Weights of a small transformer language model.
Size: 6 heads of 64 (3 for keys and values), MLP 2048 SwiGLU.
MLP neurons of a small language model. Each row is named by its layer, matrix (gate and up: input weights; down: output weights) and neuron, and shows model dimensions 80-207. Each number is 200 + 30 x the weight over its row's rms, rounded and kept within 0 to 999. A neuron's up and down rows have the sign that makes its largest values positive.
After each neuron's rows, "fires on" lists the tokens most often at its 100 highest values on Wikipedia text that the model never trained on.

L8.gate470,192,218,204,203,197,219,188,233,142,195,236,217,181,217,212,228,223,237,211,160,184,176,131,207,178,247,204,190,181,207,199,208,174,221,277,208,248,206,211,174,197,258,161,153,182,227,218,205,150,213,192,207,196,142,184,221,209,227,151,214,220,191,233,194,179,172,169,209,152,187,250,185,203,213,254,221,190,231,224,268,223,208,178,204,175,183,231,224,241,161,180,192,189,218,208,227,200,172,213,262,175,155,164,201,126,213,222,158,144,203,184,191,160,216,153,161,209,222,195,240,259,228,188,186,222,256,232,196
L8.up470,263,239,197,244,192,250,194,197,181,170,235,261,178,232,176,212,190,201,238,179,208,196,227,221,216,211,231,162,174,193,181,210,193,183,220,188,205,238,184,170,203,202,187,239,168,208,201,154,152,184,199,166,199,210,232,181,188,261,160,142,160,233,223,184,204,272,196,159,207,200,200,218,194,225,165,154,209,186,246,204,176,193,193,197,186,177,271,197,277,205,211,163,192,221,193,212,130,192,189,195,181,233,256,171,182,186,216,215,247,231,209,195,203,222,247,198,245,174,200,165,254,176,203,206,182,171,197,235
L8.down470,183,224,237,205,197,194,136,182,184,205,214,176,259,207,218,126,315,204,153,171,167,218,215,196,207,180,172,190,161,184,197,210,215,242,216,222,188,215,195,172,219,176,204,234,213,171,178,234,173,218,187,159,204,130,147,229,233,248,250,212,203,237,240,180,166,215,184,213,232,229,191,188,185,184,199,167,172,182,188,221,211,208,219,186,159,155,208,170,257,269,207,178,242,222,167,208,253,254,206,193,177,170,203,154,197,170,178,199,190,175,207,248,182,179,174,142,200,174,230,202,201,191,214,205,286,167,258,222
fires on: " that", "s", " which", "s that"

L8.gate891,170,159,190,192,208,222,183,190,133,222,228,222,230,219,210,215,209,223,200,213,212,240,196,225,172,205,174,196,203,185,211,162,227,192,244,170,162,167,237,185,182,209,272,189,163,202,170,211,161,201,240,207,208,173,171,220,175,192,213,176,177,158,192,196,174,196,177,186,218,221,182,231,220,184,153,151,184,191,180,221,221,226,271,200,185,175,225,152,183,232,183,204,190,180,200,216,185,221,222,109,242,177,229,201,173,180,192,177,192,188,231,185,198,213,213,252,181,171,195,208,185,222,202,197,214,210,240,188
L8.up891,217,161,192,198,165,245,173,216,187,303,218,170,188,185,145,233,173,237,227,191,216,202,272,215,126,193,181,223,189,212,209,218,245,188,231,195,257,221,195,214,223,245,218,193,224,223,203,189,149,211,190,168,222,238,175,179,169,232,164,247,175,241,224,192,216,226,281,208,171,191,173,238,191,201,221,197,199,205,125,189,168,193,210,241,223,216,201,139,269,255,213,212,163,226,220,200,218,172,152,136,223,161,200,232,228,208,141,205,192,180,236,177,182,228,209,210,224,228,205,151,220,190,185,224,151,238,223,213
L8.down891,239,205,177,133,168,183,215,197,141,179,201,180,183,214,200,238,197,227,204,203,213,204,277,143,205,191,159,207,154,79,167,221,195,136,202,181,215,222,238,164,251,184,227,180,198,207,246,160,123,197,215,176,197,171,204,242,203,246,192,191,157,197,205,227,223,197,138,208,177,215,200,231,190,212,183,238,162,201,138,192,208,137,244,199,152,218,209,208,246,175,211,153,190,182,209,252,174,217,198,164,158,225,140,158,193,172,228,196,200,165,181,182,209,199,160,191,268,188,231,249,169,193,212,227,204,185,202,204
fires on: "s", " and", "ds", "um"

L16.gate788,206,203,161,195,270,235,204,206,211,227,176,179,229,269,161,207,176,181,110,145,215,159,196,220,195,223,206,214,199,214,210,211,199,190,163,236,138,222,223,186,189,250,174,213,238,193,209,222,214,239,204,220,205,204,199,207,205,211,184,211,146,140,204,194,186,180,221,233,185,168,209,216,217,173,226,187,196,195,226,162,179,174,178,233,211,202,191,205,203,171,203,194,185,225,215,189,201,160,237,273,183,210,182,244,194,202,196,170,215,190,206,199,190,218,219,207,199,194,260,233,182,187,164,183,192,194,181,183
L16.up788,217,229,244,202,241,214,227,216,133,148,181,232,213,209,211,182,191,218,119,217,211,156,208,161,195,219,212,139,206,171,203,270,185,208,223,204,136,173,196,245,226,244,183,188,216,192,219,193,177,136,177,212,202,247,184,205,181,160,202,190,223,203,200,192,180,165,217,232,103,220,187,214,222,169,204,204,180,197,145,211,173,198,164,200,234,155,147,248,233,176,203,167,218,244,172,172,186,171,205,252,255,162,158,189,183,201,236,241,187,226,236,208,237,225,184,197,212,153,180,230,195,217,201,198,205,168,235,211
L16.down788,191,238,173,204,222,208,262,222,141,175,176,156,231,185,192,199,205,191,198,188,206,215,189,207,186,237,192,215,230,137,156,196,191,200,223,180,239,194,249,209,321,173,231,196,227,194,234,211,201,191,139,231,209,191,190,209,199,191,167,175,195,207,203,199,184,154,240,193,174,191,207,167,149,173,172,172,180,163,188,200,199,197,207,195,200,229,216,183,244,197,186,174,179,268,178,237,163,239,216,241,191,171,203,236,186,219,197,205,170,189,210,210,225,205,140,205,194,193,220,180,169,221,218,191,144,215,255,154
fires on: " M", " B", " F"

L16.gate1394,215,214,189,158,211,184,246,205,192,191,218,205,197,199,193,191,222,157,204,183,185,193,242,173,203,142,217,162,209,193,169,192,194,205,227,198,208,185,183,176,209,217,255,183,208,203,115,192,237,212,181,246,189,220,195,197,180,174,173,96,215,170,225,202,196,191,218,234,206,182,220,203,226,166,249,236,245,238,153,248,137,202,161,228,209,216,178,255,205,280,168,230,117,192,191,157,208,248,211,255,226,201,195,231,203,175,196,198,216,203,193,177,126,238,187,183,233,234,261,202,135,183,142,189,174,239,261,193
L16.up1394,246,232,218,127,195,198,175,206,171,187,180,181,260,214,202,189,203,152,218,184,203,164,236,184,236,207,216,186,217,167,203,214,199,186,225,235,197,226,229,225,236,243,222,228,182,180,202,168,156,210,210,243,191,180,189,186,200,203,201,161,188,156,193,161,187,137,224,163,166,176,244,176,202,141,249,196,140,215,213,164,235,171,190,249,273,230,201,221,234,215,210,208,173,228,156,208,240,217,197,183,271,227,170,153,239,156,254,169,218,154,182,159,140,163,200,226,214,164,239,216,225,171,219,159,202,217,213,231
L16.down1394,248,161,245,178,204,148,247,202,179,172,204,235,204,278,208,169,212,174,189,162,196,205,173,209,174,186,240,201,228,186,188,232,154,181,219,259,215,182,178,184,180,158,227,156,222,176,150,193,179,173,231,210,170,215,175,185,252,167,158,229,243,220,205,207,134,197,231,212,200,233,186,241,201,195,150,192,202,171,181,217,201,164,224,174,156,224,254,227,278,181,191,120,184,211,200,181,193,190,200,180,234,196,229,269,208,212,206,165,209,248,228,212,188,183,226,208,186,171,213,182,205,173,201,207,167,204,233,178
fires on: " M", " national"

L16.gate1425,177,168,192,143,206,152,167,151,218,242,210,164,263,186,149,227,220,221,195,227,242,241,204,212,232,159,187,255,183,169,207,211,205,207,167,252,204,208,206,194,216,198,243,183,137,185,254,96,216,163,205,195,201,231,190,170,152,163,231,128,202,184,230,220,211,204,151,209,169,215,209,200,220,212,180,235,200,187,231,193,183,196,220,192,157,222,185,205,184,181,185,200,206,258,210,259,216,206,173,240,220,170,275,213,196,253,220,200,208,177,209,187,231,171,174,236,210,205,211,239,198,170,197,187,178,252,193,194
L16.up1425,229,247,246,179,168,195,185,174,242,203,170,164,244,160,195,215,182,210,219,202,163,179,221,195,211,189,221,214,185,169,205,216,218,240,145,169,264,246,219,259,244,190,195,210,235,231,201,189,249,223,163,195,214,151,238,194,191,183,193,179,192,191,183,209,183,200,180,189,155,169,192,230,170,222,220,157,208,200,224,214,206,143,191,243,230,213,204,210,183,205,153,187,231,225,211,194,190,193,227,250,197,203,207,174,232,183,179,172,197,200,216,203,125,169,208,199,229,190,184,237,198,218,212,237,197,166,218,191
L16.down1425,230,158,246,209,214,177,217,181,219,154,172,164,248,208,220,209,181,247,184,227,163,188,193,214,220,176,209,235,195,236,214,193,222,210,214,158,207,232,199,234,189,222,156,183,193,204,201,195,129,164,222,227,198,208,139,176,210,211,189,179,188,148,151,245,219,197,222,166,185,203,221,171,161,245,198,199,198,235,211,247,170,201,183,234,198,231,198,203,173,187,230,211,212,185,203,199,172,163,231,97,187,159,192,133,167,219,182,136,207,193,251,166,193,212,204,211,185,161,205,201,169,139,225,159,168,210,177,204
fires on: "\n", "\n\n", " "

L16.gate1168,181,169,231,171,197,201,186,188,220,174,171,255,207,236,195,212,199,205,184,222,161,179,182,191,253,145,144,207,132,187,199,116,230,202,241,287,214,187,216,179,178,203,221,190,232,202,238,158,219,195,178,246,253,197,240,181,199,244,263,157,210,185,206,208,231,228,204,173,184,195,164,179,176,164,175,193,205,182,234,200,221,246,244,271,247,154,244,195,226,190,199,194,231,164,262,234,214,241,241,208,209,163,167,226,225,215,227,186,183,181,256,217,251,136,200,174,220,263,220,181,272,193,215,225,177,230,209,160
L16.up1168,193,233,209,195,242,249,237,207,229,224,207,209,189,172,214,180,199,186,181,240,138,191,181,218,245,232,170,169,103,158,213,200,145,166,202,208,169,155,192,182,210,153,188,237,219,232,215,193,233,221,217,201,236,207,216,218,201,216,254,212,209,172,199,212,201,265,171,205,219,213,237,175,203,188,174,182,189,224,195,229,185,232,235,182,275,193,152,183,218,195,220,267,154,193,173,224,200,216,204,144,246,214,226,141,239,161,177,175,213,189,118,206,207,181,220,152,157,181,195,208,162,189,162,234,183,206,185,211
L16.down1168,170,240,223,211,187,180,182,214,211,230,240,205,195,147,139,224,197,194,191,170,187,231,151,234,217,185,189,215,190,260,215,203,187,181,187,224,197,231,190,138,165,190,195,253,213,197,209,166,194,155,232,204,190,154,188,194,219,198,167,225,226,129,185,179,231,178,233,214,171,234,188,189,171,181,152,204,213,163,159,185,224,238,204,218,172,196,247,220,212,252,192,233,183,211,158,149,175,237,220,212,201,228,226,230,156,246,199,240,224,276,192,215,210,191,205,200,178,174,175,174,278,222,186,188,190,196,192,212
fires on: " | ", "; A", "3", "\n\n", "; B", "1"

L16.gate1949,198,238,172,258,192,171,167,219,218,198,170,229,150,224,234,166,150,210,146,167,229,170,203,245,169,181,156,198,144,174,170,163,194,147,182,190,205,160,223,163,196,173,205,225,233,184,223,201,158,210,219,195,150,190,169,203,248,191,160,227,173,159,170,196,136,217,217,202,206,280,219,155,212,204,213,210,180,207,229,266,206,138,245,183,220,142,180,214,186,173,256,98,217,194,199,163,186,196,202,258,238,214,191,191,143,199,235,151,197,190,173,154,180,223,195,190,175,163,211,225,216,189,211,199,203,172,239,147
L16.up1949,198,266,234,223,225,172,200,207,233,203,172,179,169,199,217,232,147,175,197,223,214,205,178,216,125,172,192,197,206,173,168,187,200,171,191,170,216,163,223,146,198,213,226,167,218,191,243,242,123,231,226,241,159,216,165,161,228,178,159,209,187,141,168,180,196,218,207,197,217,197,247,182,175,236,190,174,208,221,204,247,224,172,175,148,238,159,235,186,182,147,209,149,222,187,180,175,190,212,210,223,232,209,181,176,145,163,213,186,188,234,194,168,177,245,220,230,246,163,144,246,195,165,210,176,185,209,230,170
L16.down1949,192,202,207,183,235,181,220,214,152,208,192,207,186,199,229,180,195,189,228,176,226,179,198,248,168,213,220,233,204,203,159,252,178,201,225,210,217,155,215,185,256,154,197,249,217,181,239,236,208,185,197,222,207,272,189,243,187,172,164,255,186,163,209,204,191,204,254,230,208,300,220,189,201,190,197,204,257,172,185,217,213,182,166,175,223,198,211,192,175,198,193,151,190,240,150,178,211,224,208,234,220,207,182,208,172,219,188,150,201,220,207,186,158,224,189,191,168,166,203,167,232,175,212,195,259,212,302,191
fires on: " ", "Y ", "S ", "′", "R ", " | "

L8.gate73,278,274,196,188,242,235,203,194,155,142,153,207,209,189,180,160,191,238,205,198,193,177,257,241,214,209,220,156,213,179,235,227,169,222,203,247,212,195,229,221,126,245,227,219,184,209,166,197,178,220,166,226,254,200,229,219,226,235,173,218,200,183,177,170,213,157,163,196,208,172,230,151,140,172,193,213,208,224,218,203,195,208,210,202,247,231,195,251,210,172,199,213,168,283,184,200,196,254,236,184,263,197,205,141,201,219,205,197,191,154,192,171,188,190,223,219,171,179,225,198,228,174,230,192,200,195,229,186
L8.up73,190,181,204,206,231,195,225,167,177,154,192,201,186,153,188,168,215,137,242,182,180,212,211,208,195,156,224,184,204,177,213,247,232,231,227,194,166,184,219,190,203,279,201,181,189,218,185,185,187,236,162,193,230,215,221,173,277,223,173,212,151,172,199,174,197,213,199,194,198,149,249,153,198,201,194,201,205,224,197,243,189,167,209,172,200,220,244,246,258,142,186,204,170,254,187,234,210,203,239,185,174,201,185,187,209,195,161,195,213,191,156,223,231,203,195,205,175,210,228,166,192,189,193,198,185,259,192,176
L8.down73,214,261,262,183,181,176,156,197,205,240,193,214,185,124,183,181,168,189,200,236,222,208,202,157,198,212,188,194,192,207,209,150,228,184,213,191,208,232,205,247,222,185,235,204,220,232,209,187,210,196,194,184,177,210,209,163,199,219,230,231,176,222,202,237,155,180,176,161,195,187,161,205,138,207,162,153,190,171,183,181,198,194,193,176,192,273,169,206,223,233,214,164,186,244,180,188,185,178,225,185,200,212,150,197,120,206,221,268,222,185,174,246,160,175,179,201,203,164,167,192,260,200,208,146,221,215,254,166
fires on: ",", "d", "j", " d", "m"

L16.gate431,194,211,226,192,232,199,194,163,187,253,141,174,189,170,202,191,172,220,139,204,191,192,200,187,171,188,224,224,196,212,213,248,180,183,262,203,209,214,237,217,185,219,208,175,150,209,155,246,217,243,218,243,180,143,211,175,194,218,162,265,141,152,208,168,207,267,186,169,221,208,227,220,158,173,162,181,202,159,199,253,221,223,198,199,204,192,188,172,210,191,208,226,146,237,227,185,260,131,196,200,271,203,153,199,232,227,152,253,184,188,200,149,195,205,210,189,203,215,192,190,238,200,219,217,182,117,193,180
L16.up431,177,222,208,218,251,211,191,180,216,230,156,219,270,228,137,182,169,194,216,189,244,232,282,250,245,239,212,142,222,226,150,213,243,208,190,284,197,182,170,197,243,185,206,234,185,272,199,211,230,202,156,225,104,183,225,203,225,175,147,205,186,184,157,228,207,268,208,230,213,211,205,232,232,175,201,238,213,220,228,201,247,181,188,160,209,186,203,252,217,255,180,230,221,206,196,196,202,202,191,225,244,175,213,251,192,192,194,221,200,259,239,213,205,226,203,205,196,192,222,190,126,218,201,138,207,203,183,227
L16.down431,191,242,221,177,192,221,150,224,237,194,140,193,177,164,236,147,256,206,138,176,195,207,163,203,159,200,178,191,176,178,151,190,229,147,201,177,236,209,169,232,229,208,184,223,199,220,166,180,197,200,201,210,168,220,179,148,236,204,223,128,188,219,171,181,178,179,223,203,237,171,190,240,154,211,170,203,197,160,179,222,226,218,229,207,144,207,188,176,216,220,205,188,217,179,152,244,200,212,191,144,199,177,206,208,214,208,266,242,131,192,224,238,214,169,173,236,183,246,144,226,227,159,217,226,292,150,220,245
fires on: ",", "|", "\","

L16.gate861,219,217,191,224,173,176,190,204,139,207,235,257,202,257,242,226,191,210,235,178,185,184,269,234,162,192,239,198,149,168,195,246,218,265,208,166,213,200,194,169,202,179,247,201,208,219,169,185,151,298,137,192,207,170,196,140,203,229,231,171,203,191,192,216,236,196,187,181,217,218,157,171,196,197,189,192,195,190,186,222,207,234,227,233,173,225,279,213,235,215,198,235,247,220,216,177,228,206,201,216,190,253,185,216,216,211,177,152,211,199,242,159,243,233,160,215,233,190,186,200,213,194,203,200,191,202,244,275
L16.up861,220,183,183,174,218,220,193,192,175,203,237,268,239,223,164,177,220,239,211,191,160,196,200,240,133,256,164,210,162,187,216,184,268,204,193,192,264,222,225,186,211,178,201,214,169,159,231,179,207,246,183,211,204,175,227,174,203,196,232,179,187,200,193,234,183,213,209,240,172,193,187,188,176,191,221,233,179,204,189,212,212,204,194,260,205,205,225,139,266,220,218,170,193,177,164,215,236,214,178,190,173,227,157,260,238,176,179,157,227,171,175,167,181,233,203,203,236,209,196,261,176,214,210,206,247,276,194,228
L16.down861,245,228,249,175,194,220,233,205,182,199,233,255,242,182,218,197,240,214,192,225,263,183,234,159,203,190,204,239,177,161,251,258,218,221,222,155,222,199,196,178,229,198,181,243,197,254,177,134,175,251,195,190,212,168,186,241,198,250,185,166,188,193,160,204,251,236,193,210,232,184,219,201,191,172,218,174,183,209,205,241,212,233,214,183,187,152,189,210,214,218,208,192,177,202,209,213,212,220,211,150,232,174,187,170,242,184,212,209,162,165,281,186,164,206,261,185,237,225,194,167,226,250,202,183,137,205,173,220
fires on: "s"

L8.gate1213,165,214,253,175,168,195,160,209,197,236,169,181,179,189,246,219,203,170,204,164,191,161,219,216,163,180,162,216,190,257,152,207,169,163,176,156,176,202,181,248,180,198,207,209,202,180,204,223,189,133,147,195,207,161,174,290,232,201,185,165,182,218,226,192,233,252,210,242,177,179,165,228,153,250,142,217,199,180,200,211,136,186,175,218,233,175,182,205,249,209,183,156,183,214,210,247,164,181,229,184,245,171,264,220,243,216,233,225,200,192,245,226,221,204,196,194,245,171,183,207,235,163,138,185,171,218,202,199
L8.up1213,242,176,165,203,222,180,180,181,169,271,214,208,190,128,213,185,155,219,183,242,193,222,188,225,209,251,266,233,242,203,200,177,186,176,166,214,215,196,191,195,179,205,171,198,197,170,176,177,219,234,238,150,196,178,201,287,199,176,185,223,191,171,215,215,192,184,244,258,191,196,247,185,217,247,219,192,207,150,166,253,165,228,247,252,157,200,151,206,184,189,159,160,234,233,170,173,182,188,246,256,226,213,220,236,206,185,193,175,209,254,189,234,135,198,232,185,213,189,183,196,159,183,158,282,214,187,226,213
L8.down1213,203,184,216,216,209,194,172,189,222,186,192,131,165,187,153,237,241,203,191,234,180,244,154,209,211,228,189,162,221,207,165,212,191,177,135,204,202,204,176,231,211,172,275,244,199,175,199,184,207,206,261,226,273,190,210,235,215,246,192,247,168,227,185,208,162,197,243,248,257,198,212,221,237,181,190,192,182,184,202,218,168,198,213,199,158,148,150,180,186,193,195,201,199,208,186,219,176,151,166,183,184,174,196,218,245,151,190,190,184,226,157,233,162,246,256,163,174,204,167,224,178,212,190,209,185,154,168,197
fires on: "\n"

L8.gate562,187,215,195,156,201,213,186,187,193,199,215,130,210,161,181,228,174,200,204,221,169,156,214,204,271,231,186,202,212,167,172,244,184,180,241,181,169,225,207,191,173,215,174,195,242,218,198,229,171,194,180,204,157,190,237,193,194,210,181,223,216,201,165,170,138,206,199,185,184,187,198,155,199,223,218,211,255,202,206,193,224,170,193,178,176,228,226,165,164,247,204,217,262,173,209,232,204,169,200,193,244,212,173,230,203,178,263,236,223,222,189,219,201,204,197,217,210,165,215,244,215,232,234,233,222,197,206,178
L8.up562,226,194,149,256,207,244,218,185,225,217,225,207,220,176,189,148,217,190,169,184,213,201,238,184,185,164,157,178,209,121,205,209,147,218,176,129,235,210,182,200,200,188,201,208,165,172,229,158,176,191,171,203,168,159,166,190,184,213,247,231,207,281,202,247,210,212,240,126,181,174,175,224,220,231,246,214,242,242,241,188,209,205,205,204,253,175,172,222,190,227,227,162,176,291,232,199,212,191,173,200,172,228,146,150,139,250,198,200,224,229,220,233,227,170,232,199,221,184,195,196,223,185,233,186,156,183,229,110
L8.down562,162,250,150,208,218,181,236,206,183,238,239,175,205,184,230,179,210,263,217,210,232,291,213,218,200,129,178,177,217,145,174,199,238,159,224,213,186,206,202,202,203,219,212,175,175,188,159,230,156,243,160,180,186,166,255,238,218,146,185,213,179,213,222,186,159,223,233,112,183,170,203,210,196,230,220,244,228,224,203,262,208,198,188,247,214,196,214,149,213,198,147,220,251,213,151,195,190,185,182,184,252,265,211,188,205,191,245,232,218,156,206,169,229,165,172,193,184,156,244,189,227,214,195,178,198,178,196,223
fires on: " ", ", ", "el ", "'s "

L8.gate990,229,196,173,197,250,196,224,214,201,127,198,205,179,218,204,163,231,149,180,197,210,199,272,207,170,157,148,220,201,190,218,202,214,235,168,209,188,200,184,277,189,128,245,207,219,203,142,173,215,191,159,232,232,175,211,181,259,172,181,168,251,203,186,205,199,200,219,195,200,165,174,225,245,236,142,181,148,210,184,216,236,230,226,196,198,256,228,232,172,191,216,152,211,164,219,171,161,199,183,198,156,166,224,233,153,199,255,188,221,209,234,211,226,201,221,128,182,208,204,216,229,193,186,186,157,160,146,157
L8.up990,213,195,156,192,235,225,209,211,249,177,220,213,226,208,200,181,183,199,155,198,198,222,244,204,197,166,151,194,222,215,200,212,199,178,148,175,188,236,205,251,192,234,205,214,202,199,195,156,210,217,228,187,201,191,146,221,221,175,226,182,264,180,191,180,164,241,196,169,176,167,169,152,233,291,172,214,151,186,213,221,207,230,177,193,208,220,178,186,191,211,246,149,214,216,241,187,223,173,169,183,168,210,228,207,142,200,192,194,211,218,215,212,235,173,194,208,225,164,248,195,182,143,223,154,182,158,156,187
L8.down990,223,210,192,198,234,247,246,183,186,204,192,200,199,173,253,255,207,174,158,215,196,201,191,191,192,150,195,277,211,235,232,169,174,220,243,236,249,223,183,209,266,206,208,219,197,236,172,202,162,200,191,174,226,126,215,160,222,199,190,213,179,198,188,217,232,221,217,171,230,181,191,164,175,192,181,161,117,166,182,228,201,220,241,186,251,224,159,214,221,177,220,194,241,177,260,197,185,187,220,217,240,168,151,172,234,204,209,219,151,188,188,204,234,171,208,195,226,219,200,161,259,189,196,197,177,185,168,216
fires on: "\n", " the b", "R", " r", "0", "irst"

L16.gate276,204,182,224,200,165,132,212,227,222,255,230,269,181,163,196,200,128,187,126,162,179,123,194,205,200,150,213,205,221,213,268,177,156,181,127,235,231,230,215,163,178,162,194,240,205,159,268,227,166,211,219,174,130,259,230,196,209,235,222,189,199,212,204,193,191,219,160,210,172,236,211,211,190,201,196,227,198,175,202,198,152,159,202,224,253,210,154,219,201,186,178,201,146,181,148,236,143,207,211,250,242,195,248,212,170,236,173,185,223,225,148,198,218,196,192,159,245,190,192,221,227,190,210,202,197,170,184,186
L16.up276,201,235,194,179,218,156,236,216,239,141,189,187,215,148,177,179,149,174,169,200,187,185,182,163,150,159,246,150,218,169,235,218,212,179,245,178,207,180,204,196,234,217,218,174,196,201,247,231,204,161,185,285,203,221,191,233,221,211,190,173,192,186,206,188,132,240,202,202,185,203,211,187,183,176,174,201,200,199,194,215,180,177,219,177,206,170,188,218,212,143,291,249,172,225,183,209,215,185,159,191,158,183,242,238,149,122,191,195,246,192,245,200,178,188,236,230,154,274,179,140,194,255,225,250,220,170,229,193
L16.down276,245,140,208,235,206,247,180,108,212,242,203,199,189,193,223,274,200,193,233,226,184,206,202,197,237,186,250,185,232,253,192,165,199,170,186,178,237,167,215,199,155,283,248,173,189,203,192,240,166,210,203,225,264,227,254,149,243,218,202,281,195,172,190,211,234,179,143,239,195,235,198,144,176,172,216,182,235,185,194,164,246,236,204,200,167,210,214,213,226,225,272,206,220,230,168,190,254,179,242,204,163,224,193,227,235,201,200,158,147,197,173,116,145,253,243,202,154,196,221,189,217,182,198,153,225,215,261,160
fires on: ":", " | ", "′", "°", ") | ", " ("

L16.gate1248,195,218,207,174,153,174,158,158,204,198,170,158,227,186,222,223,169,177,148,196,198,179,218,229,201,238,209,232,252,211,202,179,184,202,154,238,176,188,235,170,170,210,243,194,206,200,222,176,171,204,178,183,153,149,180,189,241,196,156,194,211,218,214,198,198,195,223,180,126,172,212,191,230,174,226,157,207,190,225,187,232,199,198,232,209,175,200,173,186,181,230,236,166,192,209,169,248,216,233,227,203,268,208,206,208,140,233,195,213,224,144,195,181,194,187,252,226,239,175,233,229,236,149,232,205,273,180,155
L16.up1248,213,199,228,188,224,244,191,174,183,162,222,185,206,218,235,237,212,218,198,197,128,211,213,235,258,170,191,234,166,218,235,214,243,233,233,199,218,244,259,172,222,188,220,212,209,264,248,228,218,241,185,216,234,203,174,229,226,200,239,220,182,179,219,205,109,239,138,141,211,189,154,195,223,169,273,141,254,195,160,251,199,184,144,244,217,201,215,189,210,166,181,183,223,202,175,179,167,177,206,274,259,212,154,215,221,217,147,212,182,239,169,220,274,216,176,211,202,207,235,217,208,140,226,245,217,193,225,183
L16.down1248,222,207,236,191,225,208,185,232,196,251,249,184,206,187,225,216,115,221,214,193,218,207,255,255,188,277,143,200,210,214,140,197,190,208,152,246,161,189,174,201,253,198,227,201,225,182,223,158,159,198,229,120,213,203,180,213,251,156,177,185,201,175,189,153,146,216,228,231,191,217,215,209,245,204,188,212,193,207,196,187,207,163,225,191,182,254,230,179,200,212,226,180,201,140,114,260,218,216,234,125,224,186,299,252,212,201,221,193,181,151,136,214,174,234,222,166,201,221,194,222,186,207,197,220,158,204,184,198
fires on: " B", " M", " as M"

L8.gate509,188,215,232,197,217,252,232,200,222,154,165,167,189,206,216,148,188,189,130,265,162,228,211,209,233,225,156,169,237,193,191,188,262,209,161,216,208,142,207,247,209,170,218,199,179,189,188,193,188,204,126,198,209,199,193,193,189,143,225,191,236,246,251,147,153,196,215,205,253,229,228,207,233,176,140,182,168,177,153,229,197,211,171,246,212,149,204,180,194,220,178,243,179,161,208,214,174,229,190,182,231,193,201,184,233,252,168,216,214,202,277,211,244,181,166,210,234,163,197,196,201,201,164,247,228,229,233,179
L8.up509,142,261,237,216,252,165,198,213,239,196,178,156,191,199,167,205,195,197,171,195,220,202,192,142,199,213,208,216,174,263,196,248,203,177,224,176,200,221,191,186,237,174,219,192,210,208,230,162,246,181,206,168,234,156,158,202,202,212,220,172,169,249,234,212,223,194,205,198,212,189,222,198,215,235,192,162,211,225,210,236,137,219,256,189,203,178,197,201,186,220,238,182,204,210,206,224,186,162,224,171,162,194,208,217,230,188,239,197,177,230,188,161,211,215,195,199,149,170,166,219,198,201,185,179,187,150,213,178
L8.down509,217,273,190,204,182,204,204,245,200,187,182,195,157,174,178,239,195,236,172,155,247,190,229,191,237,200,182,215,147,268,186,180,285,218,234,196,155,225,197,165,206,211,181,170,175,196,193,199,214,148,204,149,245,175,202,210,165,260,175,222,211,261,166,237,175,194,254,195,178,229,203,231,267,197,223,198,209,229,240,184,155,208,177,159,198,230,184,268,228,252,191,203,183,205,221,208,207,233,228,179,209,194,161,187,150,170,214,192,166,189,212,167,157,224,178,211,191,210,154,218,182,184,229,235,249,202,195,200
fires on: " | ", " (", "4", "3", "1"

L16.gate1370,140,252,278,227,169,244,199,177,180,222,149,211,225,192,176,173,165,252,221,190,195,217,174,240,153,205,206,226,185,212,203,226,182,183,196,193,255,180,203,209,189,232,180,176,230,192,180,198,211,249,229,195,166,189,196,195,158,218,223,208,123,184,151,202,114,220,222,179,213,165,189,180,207,278,218,182,211,217,161,190,266,173,205,174,226,188,240,197,183,147,244,186,234,190,173,173,205,204,177,250,220,206,197,152,135,191,246,242,186,214,205,249,165,161,215,238,209,223,160,223,225,169,149,201,220,240,207,174
L16.up1370,223,198,206,191,199,199,212,177,149,169,180,159,226,189,231,177,184,254,206,181,178,201,149,199,175,192,134,186,227,183,226,227,233,207,207,183,211,160,166,208,223,251,160,221,181,218,184,207,206,249,204,219,216,193,255,140,212,238,185,221,169,186,191,206,139,219,194,191,205,207,251,200,149,294,200,189,217,219,162,210,250,256,210,205,206,148,211,157,130,141,199,196,163,206,187,221,212,225,229,201,232,257,236,169,220,199,174,202,205,226,206,257,159,173,202,163,165,220,172,214,210,206,176,219,217,208,174,234
L16.down1370,241,135,198,243,173,158,173,177,161,239,181,196,207,202,191,182,191,216,174,206,218,207,183,254,194,194,140,216,245,168,141,202,173,185,213,174,222,184,211,259,145,176,145,130,185,165,219,156,181,203,172,234,179,172,233,200,185,156,201,264,210,231,189,184,184,168,221,190,217,214,195,235,208,208,183,255,185,262,217,203,245,191,233,206,173,217,177,159,209,228,197,214,216,184,198,225,172,182,229,176,217,261,145,162,177,207,175,203,222,222,262,178,191,241,295,132,201,162,195,175,203,159,198,229,209,169,199,240
fires on: "–", " | W ", " | L ", ") | ", " | ", "Y "